Weights of a small GPT-style language model, trained from scratch on English Wikipedia: 13 layers.
MLP neurons of a small language model. Each row is named by its layer, matrix (down: output weights) and neuron, and shows model dimensions 0-127. Each number is 128 + 24 x the weight over its row's rms, rounded and kept within 0 to 255. Numbers have three digits each.
A block is one neuron, or neurons of one layer that tend to fire together. After each block is what it responds to, as a language model described it from the Wikipedia text at the highest values.

L4.down689:110129164109119135120154141113126091135105133135122137142161143095143090128122146154147135177116126127112113140147119162142093112149147155087178131159121138137093104117078111124129119119128118119108168132164123133106142109124120144106136101145136109179126103101175166114177119164052131166125120108087112157106076118152099086107096101102193119083151108144162109136128118144159135141144
Coordinated continuations, mixed. Mostly words right after and/are continuing a phrase, such as manufacture, available, cell, equipment, is, and mid-name pieces (Mer, len).

L5.down15:146123126135139136102124114071118113141105123132154133099112080117155138125161152098127109100086129150138096096115112136136126129115138093134121143131124123151126075118099105128134114121153084111066100140146158108111132122133109141115096125158130113148131125126165117119083146102105196129140139162134171091110132120129140103135091108124165111149130102098089161122097124155130153136158
L5.down295:151147109144098151136134130138124108135080198137098133117146094077165154115116111134135124127152107179133095123126097142105142126094091111127173106098085166095138083103179112163108131145133134131089152186128100109141170097141094166109156126123109121119133071149179115113114153106118140091114132125131131094159096148136145132155133127186158130159149063130148142120132134122157139174135
L5.down381:167100154142099164132119132122141105141083133131080166127207109135160142137117102124145123151112126130168099127108138129140126126165089122171157116119114140131187104134140126181110160121108115085120131141106144130114116147121178141112103114143137151099116112127146115087123179108191144155112148137139145086118075124137104112122139135167143085121093110139111117128144121099126170144156
L5.down405:121135135114140104115140137111107112127118136145100160127152098090149136128134141103089098103078136108161163110104135121119148135090117103126146124105100119137142111114116158193123138138140120137120116115075157124109102114110111111096094112168110090114141147123134143114068128157101159155133121153135139102180139091137160134100098091120138097129141100159091125117106094132112179143108
L5.down415:197154146127124144080139106087137148137153128130155141116114124128129133124099183120152123110113153154150122104139096150104075154104128145123153157177115150159145103132122146108143109103159125099095172117123142118114144124112090192152151134163144137166155114120121147090108133105100167108081143174132148131168148161125178121168123127135153120156127113145141151136144116173114136118118
L5.down520:146119155125121150139103131096121128141089116123135132134144114148176131100144167109136157165111133126155146089123132093130118126132131157134080163098142113113136139115116131166149142123125098139121177182125162097133111097160123100113126061108141087148133105121151113128129162105133149133116135169134150093132078123145161075153113119135177108135098055103105162123121101119111151131092
L5.down554:163105162119135113170135126144108121134113124134124149134126084107140127173129143117144136097097097123199164130139115151113136137113117116112165178131120125150140105106133119120131117154131106109116103125148132120175149124093128108125081117118153127144115149122184135116124116135116152175152177202138115085110125154168154095129092127108162121141146115101123126125109122118114104155138
L5.down667:142157124146117152162142121128115146166119161114175152121102102128129151130124134092155151141102143098159115094113117128136123151127125141155125090141111145133134108095109095092139126184130121144123149132160124124126156100116094141129121109130156087130181113134158087116120183145130177106140148126142125115148105114135168114109097125185130099131116122142163132117132101086115148152103
L5.down706:124130158088145105119100116114152138122132099137148127154147093151135138126144135115128120120129153145144149120092143142127110126105135171109079196118115144123131148089109146108157135127169109106157129127138170130116127108134147156086109107092127091194140149123141089128126142120130166131122111127093123088131188132142159138150122166092144157110118129099074106121140125161125159120068
L5.down717:150133145116152133130118115134152107130143115117126147122142133113106110155124132115151135140132130117135076155080104117131108107118128123179166119098134152144115102129110086084109123120112167108082172068138118132079151105083122125126099145155162155105165107136077154114163141129147130109121109145100150140106127091133122113107108118132141120112164087151157137122137118145147123145167
L5.down795:146113133147146135113123142131136095131128086118115132096138160146142174158139160120113092167112152142153054125079124113157095111117151140170132114127132133147148090147125157163121125133165145137082142119126112095121155110105119124139086099153137150119115108137123139134089134117131136139118092149139146106123089135119152099146121117115147116130116093147152148121125110145090197126192
L5.down876:155108137159165146090088130094114145122116102091164127093138098143149129103128125134139124136131113167179096118097116121152141109091155160107136106147133092192130088105114158105096138105112099123087129119125159089136118112176094158116137122141107101103137158128122127115129153080111147119100123188102157161136106103139138103139144113132138101084112099158095174120107081133138136117140
L5.down961:149159147144144123131147148132140098133143116122111112122146114093117144142125156146097121126124101144185118136109086142158156136095168116106118090114144165177128088087155129105123108120135149136057129117161132109154144116104077174104160125143092145139125131136164139111118124124094141116124160154168159150139108160117164110136122132126177142178150128129126143127135152162162101139187
L5.down971:185087137143128151113127120135133113147101109142154157101121129169181138135128120101121125169110128128153123103111121099130143156132133138165129144110125143108200130125097128157123138138163132096144134162127162102139130115165101131130127095140164101117167108111144073127118184113138149118116118136098129123134117124138162104152138139142143075125091093124121164121126080151107165124128
L5.down1009:168138134146119137157148148121179139135127127124114143142151141169149140139128136156144100140128138154145081082075136124137105102127134089157134114142109136087168114163140117171156127120136156114138114129131163138104101150145138160108139123160127135096123092115144121113147135133191149108123150143151171103141118097134129108095135121154158107147086117142175135123123150156109163159118
L5.down1014:107116116152136091130114146110141128124126126153132110133135092079142146093124172104130104108096142137145113116093101099111092099114106117084136117165093134127120118147110123126148112135166120087128142135098142111114124130105087128088150116161168096124140102095142100120118153145109161107116139187122127122151125100143162119069108103144164117152087099154161154127135093129099156119125
Item after comma. Mostly the first piece of a name or list item right after a comma or table pipe, such as Japan, Australia, Micro, Bi; weaker hits on assorted common nouns.

L4.down844:101146109119140113107106092102129125110116145125150128133124100104116078132119113152142120139151078111164132094153112110071142103169135126115138136154148107112128118113108066115130146094112087108124145147120089163151125113116162141123119179111109174135152144142129129158060138134124149095137075160105145093107123127156117156079116125119140125146164124120134164130108157122136075125200
Noun cores and word-pieces. Abstract nouns after an article, like number, factor, data, and mid-word pieces inside longer words, like Coali-tion, Uni-vers-ité, Ba-um-bach, tra-um-a.

L6.down11:071135120158143168147125116181153146134134114096126099116160174140107154132096114134131130140119129108141188131116119139137109146109117126140175108159177126152123128129161150101101122128122158139128183148162090127124138140098126106146117146112179115091164167105137122093172131120142162099106121126172116191075115143108149125129105164136119147130110177127203135124167105149125121107158
L6.down580:146116133133135122152138118169153117133087128097084092103157087118121095097145093156138155138142128128191130154119116141119069096100143072153136114123175116115136097120146122112093110125115135122119159156112116115119117111125174118127123136107158132069122136109144125088157114097161149122103154138158141120121070135174127077129134142134162135129117112122154155132162101094160126103126
L6.down695:097126121164133122133097165158131103095113110139130147090135196131127149156108089131146144153133099129155130132134143132117110134193154121142168150122134154114114121151133130124124114118101146145156112140145088118136146151123122110102154100123179110100161152140118112131126135134135110122161126148127178131089129113137152143138077145134103138189157137084147104130141096116106116132115
L6.down887:075125147145145141125117150142161144147113134104111120120148129117128121143091121128150136163125122139149155124100127138121112112178111138120173130134140149104140162124114136104108077112081134151148147172146144091141156178141154133137108111101157127140154084145124136131130087135149111130124150137123148115085096159122108118110084121131138137120089148115155081121131078080095113140132
Closing quotation marks. Closing quote marks after quoted words, titles or nicknames, e.g. "knee", "Rock al Parque"; also final word pieces like -ment, -ance.

L5.down25:130127175108145141145159129111131128118071108132144155161113133126116104159120129098125143163127142104102173116170138136087114154129140149133112134125118124095147151132078139118198126109076063130131105140116178143137123114142166141153102100088129104075177130139152094160129139117146128135093151109117130125135108136142130078137150171125139101128096119144126107142099142101122144158097
L5.down78:110118135158125144106127101134121105137134104116102167084146125129142074111148132122154166164166095145111109135128109153156130135144117109144139109143157082181094125156134076109127127122089141133050109127142128129097185112119152118148114132123161133114168097109137142119137123165146154125156113130123149149095087160134088111120137120095143114109116072124128128123116097159157119157164
L5.down88:092132120136127116093117121181122133124076148144106138129104165131098128133134104147111176123168111142103123098175117123114171128113088120118186142112119114173109102145125124098113075101096136118068112134132129107130182123120132158174165106131149107075141163136121111140106145174133104124142182095153111144126103150093128129156133138117106158144142137098143161151140097123134095164143
L5.down282:153084143148137151130090122142117133107105114080108167133127105129150097078131109160153150139087155104158102107133148094155177070153114146153118138126135104111146136156120146147101128133152097104170141140100147123088137131154152064122146105156162099114135105135082126140105156114165134122129132116113108128142083164132126118124178118109133107106096097145095129121121087115152147115140
L5.down291:110119183154169142119115130148152110102105102092098112156132141142102080143119093124142156152137139123120121155138141151099157050130151135142106137153129092141081143135110143071121144088103108115085095151132116168108169118143164135141108129087126116147153145113099125147105148150171166137104150154114112147123074151112092084123125122116163143111109126147070079137146103142139128146136
L5.down347:090129123182164132113113166168143143096131100120086119148129160122116157145129102158116166136136115137114139102104139146162169087138154146125143140133125139155123110110096127085099083094122136116112100156173165152139171156152109114109178117094127119087130155136128115140148120141145096136124152152121168127090102104144109120093087091082164117144107141096147136119110102135093132137105
L5.down385:098120140142134172134104129137118145101095120068099145113125150121150054120131121127154129148119083129094110114158141121156158082199151102168106157150137125139119158148143082164095130134118096167129135113117142090125120140164148078135130101150143124124138146131145149125120135121163105117167110173153137164097079144092090134107108099111160115145122128100073127117093128123142148108137
L5.down387:106131144122150111124137114111118150100121091169132158159110143132107094155121140099130149114120134073083189127141150132107126104155146098137127157157132107115107136123098151114143132127085108118137099136097150199129103144117152109105078131114125133107130156152130116142153109126146106139084126136117139136121131137146101104083119114102129121147104172133151088130098150101104121141136
L5.down407:130155164099159101116127145115126105097105133138106144137181102115152152169152125123159141136122115168156122109133144140117171123117157084133157168146150121130144114109135158174104145109138117156075114132106158128123118127120147104107130136137110165111134124131132157155100091096104153161134117161131143127143093166086114109138107132113162115181154127124132135127087158147158106121186
L5.down421:148147164111129089132135088124107144104103112185114162115125106123151184145126135137138139138090143161146154100129161141090145169133124080131105136124134106058153127100154124198126125150114110151162109163113124122146099105115166097151108117142109153119108125131143146121131104079136125139145139112137143078118129155106108090138142143128154108180097092087133129132084173158115142153147
L5.down578:113126164151155097152126123153114139116082121160098134121125131121141132149123116158154132139098092154147139101141152127094168107130132111104157154157138135131168077127149110133082099139103088095128087107146125101141081147149107135127138144149101133082123166132130124075134133097156062120117139149125137158134159097111097108104120142111125136157083121139111134127091127142132148152152
L5.down683:107153131154158112135102134160116140114097103128108137113133119131141128083140101123132152156130124113131116111125100107133177141094122115142134094138132111147171102127111122150093123154129142152107166122145140103110136123123097076108151092161145081095146149128130115160091124127084102118144125156127123141141065107100111102104136120111149113139099092141148154142100059139122123133140
L5.down699:119125143129189174110123114174118128130100109128118158158105124142130076182157125133145178160125110158110136103164153126146159136143119158153149158134139102138154112142111086116117116100100125132109110155151144153142153121158160095186128110103149125110161128135165149160105115175162114129165166129136148134077092125136104089137097110070141124128120112114125147127106134154136109163174
L5.down791:115095166099161113091091125104149099094132109110108166146145117172142113133131113128123149112109095130109154118133131137162198065147144139126131151137143081164125143139103144137129140073123113143116085148118169141115161116162152097111122110120125147144116142147111163135110111156178137133133158150130144140114095131086076108110108126095170106106131138114071122114118140153129129129122
L5.down886:138107137154144134128133175172121092111058077120100149130121156119123095145121073153112139164139117112160105125132123123127175120117138081178146131117135143157135086123130154128057142123132080164079092145125137151145138168143156124146138131144142118085129163155114142161059148131154087163134117125136114130132109141111076099122149117122161151130129141145087122128123073149128140159165
L5.down988:115125143139131151146148122158123126107104132125072152144128122075151100098115098152134184137141121112125128119155120103111150123151089097144154136142128129106137099136142123128129113120108057112140125152119102138121137187138129073148132108091131149090134123131143076147124083126164114121125147098134100120093096162119130119151132166107128127141094117136123139109120122122123096148147
Stems awaiting a completion. Word stems and fragments that need a continuation, above all consist before -ed/-ing/of and depend inside Independence/Independencia, plus mid-word pieces like lum, um, a.

L6.down64:161115150155097107104137131117157063174154140128122112098124095122117136117105107100129113136150096138203113129130116120123073113131160110122102121145113139125127103107173158086127121147105148132155124103124122124138094149084098180111145145124144130165118114154135141094147119107122154142113143106135141105144090105172128167151130124142156115106170140152141112120225153119150109127122
L6.down216:125116124138086106125121121112157099105092110107148086112137135129087171082137111091108127100144133135138134147161141140125088169134122105127087099126133106128139115125132133099122130137117140190141180151156122115148109142108124160100103113112124131155128122115109103102154143140114155118100165126183135146131112105147127147177136137163114138123120125150144079129215114143126143120165
L6.down394:164130129114140126132118128095168099156131152125090111130127101161106098108132121085096120096191126161171113137111109095157127173106127138114123098135139137138130137113120094109155140113126143143109100098149125140152176119147124143146143140104130161152137121120123156122145142115110191127141117103145098100150137075170122170171129125127174098101153094137098134143160143113137122138125
L6.down706:169132159158099128120106118128143086180079121155161109128114088126138143114137135086114142088157139163163106107132107104130071151133124107135122108144129158100134128100140143097122115130118132120144128113138126128131138157122131189139123142144157134155161105131134101061114149152154174116111187115136134113136092081142092126134104123135166155107110098155125105118158118089153119140124
Participles and sport nouns. Two groups: past participles after is/was/are (used, done, listed, organized), and sport words in role descriptors or tables (football player, racing driver, Chevrolet).

L4.down439:093129135110156127088116147143125138152137146107137108165127118158090112126156129171119130139189119114116163167125147091133126110083152123164142111147113134140160119136152135134127157116118088155097130114113073079112103082148134119148161111136104131148108132113142105108097136129093093115146159128081105129126141114151136148107117099136130136120171114149118132129147134075135132161092
Token after a name. The first token after a person's name or other proper name, such as "as" in cast lists, a verb like told, or a closing quote or table bar.

L5.down60:168140122136159119113139095106128125102147119089142141117112128177130132128119135101147127155125136136116109118067116119157127091099182134145134139140127116140145139126122143113137125140154182127075144096185112139114144110146149137125117132144169130130128129115154155149174132140106154139151138165128123132132118139169115111117147111120136124117159100095165149145144117155158141117160
L5.down191:111099136145153099161155174148103141153146113193158154158157135139115141170107137125162150140108116096158163121139162145127170155124112151141145125165156106137132131117150085126093115151116135101165074160158157162139136124116160075117090099151150117106168161144140115128168091138147139104185139137101146138097170101161119115060102105110135139117119154122144102134092124142114143139158
L5.down251:139195181156113144082095072092102143148161133121105104138114085124111104147135170146157139130138152163123091142102103147137118097132157112127125130140117132151106126092108126112128123109110114111066116115161147139102134115118098143144117137098079145124144147111138138138096111109134171157124114150144149138105120126106084071155127136105140118133126094131099139122116139133140120109137
L5.down255:126107106168132098127110161089167138141137102125162136136170128102119133107097133132147094114121150100188115153071113140150075106111103149142149105135106143152144096119148132116108172125171135077095146119150143190102142117128110158096122108139155090105096146099126103080176103135116134101094144144154152115134141099178126125129136110140119144133100087128145103144152074156129171160143
L5.down264:119110141112156114100126110139134119084145131140165119108122091109144145153138138137140130076073083133117136137122097129123142142153166106134135158134141132114142108109133129109105121093188117152120096102140114095139181121138120087093128119137106118154097113123134124123141096121142139105167136148138104130081150172109140115123079159114175075140133144088103158113097179156137094111164
L5.down320:145114172142148122137159121129126110120113109160134145149145098143090133155122137108123127093136127145130108114076133117155189080111167107137148127145144112160132109148107133108111092116134111104077068117173131137119168138147144112106124136143135133098156145136124148151137104132120153112154202131117150134120105110153072064067121088114152123145124117136121117138122141162129143132169
L5.down345:092119165120166091136151109113133160104144135170148125127168109111118086135146121119137146087122116133145172150098135122113158059122170120100123167171140108125102127131136077174136142141114112123108098091107130175145111175135141098101085153121118109143125135093137139141147121104097151134151112188114126128111154110155107102076091118123160139131123144134130127153093110191123117133139
L5.down382:165116153136106105150155127131120141123125114175125110156153097120120154117137170105127120106105130136131135135083127081117135096091092143134151131132113138145124075090118074118122145136192161097092106109115125156127174105108130152148130146178159107145133134116123097089149137143132139076143186179115131108112133073130103123074106108154114160141139123147153135132160070126150170158110
L5.down441:150102124130140108171157139114126140132113140171114143116157067135116139166125142109141120093140095150160128092124129092112141102093123106116141132131113105111127127116127072172112143127118158119089063137128126147149131134100127129141115157147125174114124111131124147076168101143116166110169142172123154095123118109150076114073091100141130138163132116113172105125090145134122124140148
L5.down506:106111121147158138112123136167149131097139123122080135149162140152136119148131101147134123134146144151118107158086102149159178080112164115136137107139145126164117133133105162133109109109114151099126114094131145169127114135107167110111116153127113131101077154140103141134143074114146102164114101154132122147081116141143069132107134153092140131107179127150146108124132118148148124126154
L5.down521:137129131142150116142161115121130103119135107128133141142171106104144152107116096147143129126101127115156115158120130166123167086111171104114160130152121100102135096118142136107117125155154146123130139116130145154126182113124120130079133127155095133114144120122123151096142122132104142114138161194147156145154106149137123064104102112135147120100156075173181103129103142176165125142179
L5.down550:124146113137153112145128129158142129158141134135120150134109093107122127143128140118130112115157112123137134141114083127137167156090115146091187104138108163175146124112114096130108076139127174120089134127165126127165154134073087118111161145130103145137110116130140171134099113177070160145175131136146124132112127119159157156093112128130142110138162130142197159137121143125151085135165
L5.down702:125112150116157143110130147105163122115148092133121131154151160150115127150126134115125120106116091117098133127113116124145138090129157142144095177098137098136119110114128157134125130110141149116139105108142112169103158108143150117118084156086133114133121152149113119127178094087155096099124119151108130094071141117126077109137085148095110118092183136100119135124154114171127132103115
L5.down719:084103089127093158077113097164123146116117147121108136139188153132185136153111090165124115208074071118115120146128112107119129127129155118109163114071156165151160137145136130077120153133136115115103104108136158177122110139168163121095130152143134098157146109103142170144123175119167125103115112109101145109163136107118128176149114076124130125088134136130127147130136103120135120130109
L5.down757:109150126145150103145114107132127136097129091126088125080128144149127114129115122136162094142143128148148088141080117121151134113107150054136125130127124116168144106134139146143129124114131152139125122100159090135113124125145127140092122169135154146113106166117135147117151073119121134108131136185120128117145128124137100109126150121115079095119139117138171129134098086156157149125150
L5.down880:162110098135153133108114162147128135085089107136099146127101111146123169113130110100133133105152106179145110106107118094140138108078159133100170129123126127133127086099132122070139076100144112125080121161134131099128187128125093124161148117129147156109142131143163099133114137117108125132148147132111122153130098148143140093123132150132178129145149110116171155129109147148127122125179
Closing quotation marks. Closing quote marks after quoted song titles in discography tables, nicknames, or quoted terms, such as "Somebody Like You", "Tiff"; sometimes scattered list words.

L6.down167:111140109098119163097065112143132144055131118104129122155148151159125164113123149134118099092164114145077109128088125091124151126164077163151160142155138144146123085117132147115129134088164169118107151099118114122157153097126162104103120091156170123114104180132118120144134144094106140117138128153167116139118125155103171144132131130109079134168176148123140133139126118121144131154137
L6.down318:136119137105149132148042132108126128114120129056137118124129125130121162142131176140113144119121141115053124126119104123107121108187125172098084148086120141093114136115097136095156101126113178107160099095103065115159121101146143129119122132115133105154122113158106113135137120117118097081133098143111118106109134094072167163128125139117077112136129150086120155147125100110130150141105
L6.down372:163101100123121153160129103083160116128138125091116124102129117130099167110109117103099143133122122059109178155100114085161107126108135176145111087114108163107144153116114127140159134121152169154117148109132099125140153107128126142110111138138144158149124126129152154125157108128097168054092153136145115108091147100145160134135091183130153084136133134093125110150147140150119130110099
L6.down590:091104129134163125134128142168137125098140118096098112124151166145077172171113146150116101130114114103112164106062107169109141075105122079151150158112139091125090130155112093135131119106113143110101112127110092125148127107138136085151094091126164119110138113113109116139123095124142108139122086141062119139101102188103134130093122092132110116112144158137087102138133102130075120142085
The word "as". The word "as" in all its uses, mostly after verbs like described, known, served, refer to it (described as "a rare example", known as), also "as well as" and "such as".

L4.down435:077129123109121106128115167128140136119149134156140112156109152136112159114155171161132104147119141127124166096072127086114146134072108121136093150130133147112106118135135117156128144133133141144163099148096092117142097151115117093087119137110113138178104111142081120148114134095104107131096109096141124131154190121104169168149142160127108133125113168126145144124144113110105131127111
Word-stem continuation tokens. Mid-word stems or pieces that clearly continue into a suffix or compound, like humid-ity, spoke-n, comment-ators, nation-s, plus Mar and Oct in tables.

L6.down182:102108122118167153112128141134137183131122101120123132177122115167135103156121141133149107108131141098106137099115154152132162100123083144111139109160174120163145115120139122115087131107096108104112103132150149142146160123110143131162112110131106104107112144148137129160158091121142075139126087136104097150096115161076118095095106097082148124112097165132143134117087137100114135128142
L6.down355:116135108147126164117150150129119139134163132146093096106127154130126135155089084100100104164098123073163169149110090112137150098085168098109191121105140096145107126121136137152110111134084130117097142163129121091106189121122132122160103116136129145103159120078134121115124107127125183148129142138109111150093077164116124070149114151142155123110071115122156134124114123103108079091141
L6.down670:096167111123156130099135142114152152102111149121121148145131162167133149146120134134105126129176144122121133128105107168071107154132089117112134129133144132133135092131120159094114116122113192115108119162134103161106104147112132116162103155120154134108115146154134133156089110091111120102084107145141162128135163125102184159110116108157124108112120133098145151140122086118081132164089
L6.down997:115163151152168148136193140168113168118136168151133134192158157139136175151157131148117108146117169134109168106099138149068158153087123089153183152129123159146150118154136122115131129136128120103110095157146137114129119152126138093179109127111155121098152153112147117156119147160135121116107108137152129172147090151079153070121148120157116115140092152127128121138107098133118147158117
"Number" and year-initial 1. Mostly the word number (as in number one, number of, numbers) and the first digit 1 of years in birth–death dates, e.g. (18 November 1846 – 29 September 1911); also scattered word fragments.

L5.down31:113132120134082093111150147138147117161125144180134126149126117135152140101121127150112126128198182164115112138130136154105078139076128144124101135135108100122105117135165119157125128140145090133148122161126111143145120140108098161132100104121092109159141135119172108157137092117082112156104098120149110119135119122138145145178149136125091174122107115095129136153148102087098128111076
L5.down87:154100092128111097088135131148159123142142113187190118108143140128114153116113140122099089095135134103135130105119113129131093156109118147131120135099154164116147098151128125153102123127164158107131093135142106152126160139120118149142143129162163147159127124119089102086135125150114173107163132090114102077131184085144157152155140128153089164123105181124123124134171094149094135130093
L5.down139:138134081103102148138118152120142177177141157120157124170144133141111152126103151104106115067156160105126141093165137107123082138099115142114133117142140176131146162137108148119142088134143117083142137142144123141111128118101109138141146114132146105109119124152125087148133158128093155111133127077129108126125133126115159186157139133168104144159132176112140155125161125103083103100078
L5.down148:101111124176143107116106109128126119100172136125164168146101157174126139088113123135106110117107135096129165144081107135165123121104148109147140132113154128127131120115153185154124121155160176138145134113123105176116163146101151128080133101143160103148111161136130134147153132106099147133152119123155159128154154120147167120141151102147119119136133134114154108132168091146122164155087
L5.down154:138115121088128106098105153131141121132134130147197122179135122118147140137112138101116151122122169072122181136186120150089121143153099140127080146111135116089133152154119142095150151115126112089154152192108140184140106107152152134131112102113140094120097139133113104144111125145133143132117149094109105112155154174152161155162118127101113159112126137111089124147172124142118081135096
L5.down398:122099111109094124145103133109129136090150115148128083114099170152093201099129105142127117104121147098138149091130178103158116100183141193122119176115133144102132155134115142093173105133136124122208154133113139091148103136165125122094105094144151120160091144140132094128150133063145094115098107107088147110148170108131137144136167135107092128129079170130105087124140131116101120127067
L5.down436:107109130105119125121096156121130148116161138147168100140099140155102161107099142128129146101106141096103154096107158109140116100169145143127089173123147124094110160129126144116179132113117115133208121135089141098136117141152147137108121122145166083178123137153116082161138145092149104112105105115103121138158174111111132129122159139127093151147071188114108099136145130102108128121035
L5.down507:098126106131098100155173121128116156140120151159124136166112162108125100134124104111108154120134148096111190130115157114115141133134102149158121113118115112117107147154137106152123109178136143108148113147123102191123122128156163123120111117152125113123151135130090122150116113185129123136122155087132131110095141084195118170109136082124097141128110138141112075140145110122104128148063
L5.down566:136099101120153165150119101127110155156108162096126151081086123112192085128111114119143133166155147122108099111141088135169107143152155123121113119120101152140112178176144149134157094138116102149141176144159125099134170123186105151135102136121160134165167110111184144163120129123104131101081103145067109121128156158151149142164111166123128123115120127109125166145119113152088138140135
L5.down600:168100121137087129093125112104141142155160142136193138117141136132135163127116149101139119111097147101148163102135108102099079137128084149123103140106119164134179137102111152144171143110132141077123138136107141125129101113140100156107120101145167077157095116126114056121148148135101161097097150102114139076139152091167197153157148119164099112118107122109110161131157073140087143135072
L5.down664:126112123137108114139136114126064178135103154125132140121121133133108148139128105118129156134123145182095150111075097070118095160113101146174086126094120114122154119141130125173089116171153177162122172118105106135093100119127116103102088131146122137136110124115122152134156081082116087067071113094131136108117104122160146167122135090127099108122119135105142107127165114128112107092084
L5.down832:160058115135117118106118158102171138117170109156159099139138155174118164159093147139124105118119145114157176088115129118116061067137137129135118186126125175083154149098116149112132135102141121071162114138102154143141108180132150156122119108163183118149113107143098094129167148125149117119109115125099117104128153113107125133129146139133124166160103164123164109124153118120090156133085
L5.down833:118114103113120112100148111100147116111135131161165128155107147145149205127122125157096134170134163119108161101131184145101104112118118159142123148133132101077133165157149146152130126104135137081177138153097153143121123140122148187143158095142118123142134110108107144157114151112131158150120136096109103093140114132130146137136140135120107121139075138122108133145152124122104129147085
L5.down933:118161110132087092113126133121117149131156146191193114148138151130145126120132139109100146079135141123086183128164113109087077134137089124100102136126133143114124156163104154106172119143129163111126161147123128157129111148142118137103125134131130077145129106120118085178127124118070121099104150096087108090140176125149168180139106130137120164147114155112157118125145130128073100139071
L5.down968:190136111155126128120137104135082099093124137141148135106126143103134100147128128121129134148155090088146142138099089097139106142109125100155098141090119137146161146123125155112140162119139147156084105138149127124134150140171115115132114113133174083117174129121149070165149137132110118101144140128093132106133128157156161117157139102162111150111131094081111118131137068145144138130119
L5.down983:107147126127131126123132130162105144132161139154156103156111134117144153097119102125117126138170162115130148149096116097124122127091128145129142162160101145098117125085146130150150118176154114146154172137134115113193142140158120100135084110135112120141150131120160083173119134080090120153103099132128094133120179109158171169146146168148104141149143147112144124135147086105109145099102
"As" and heading words. Mostly the word as in phrases like such as, classified as, as low as; also section-heading words (Career, Professional), and verbs like went, sent, sold.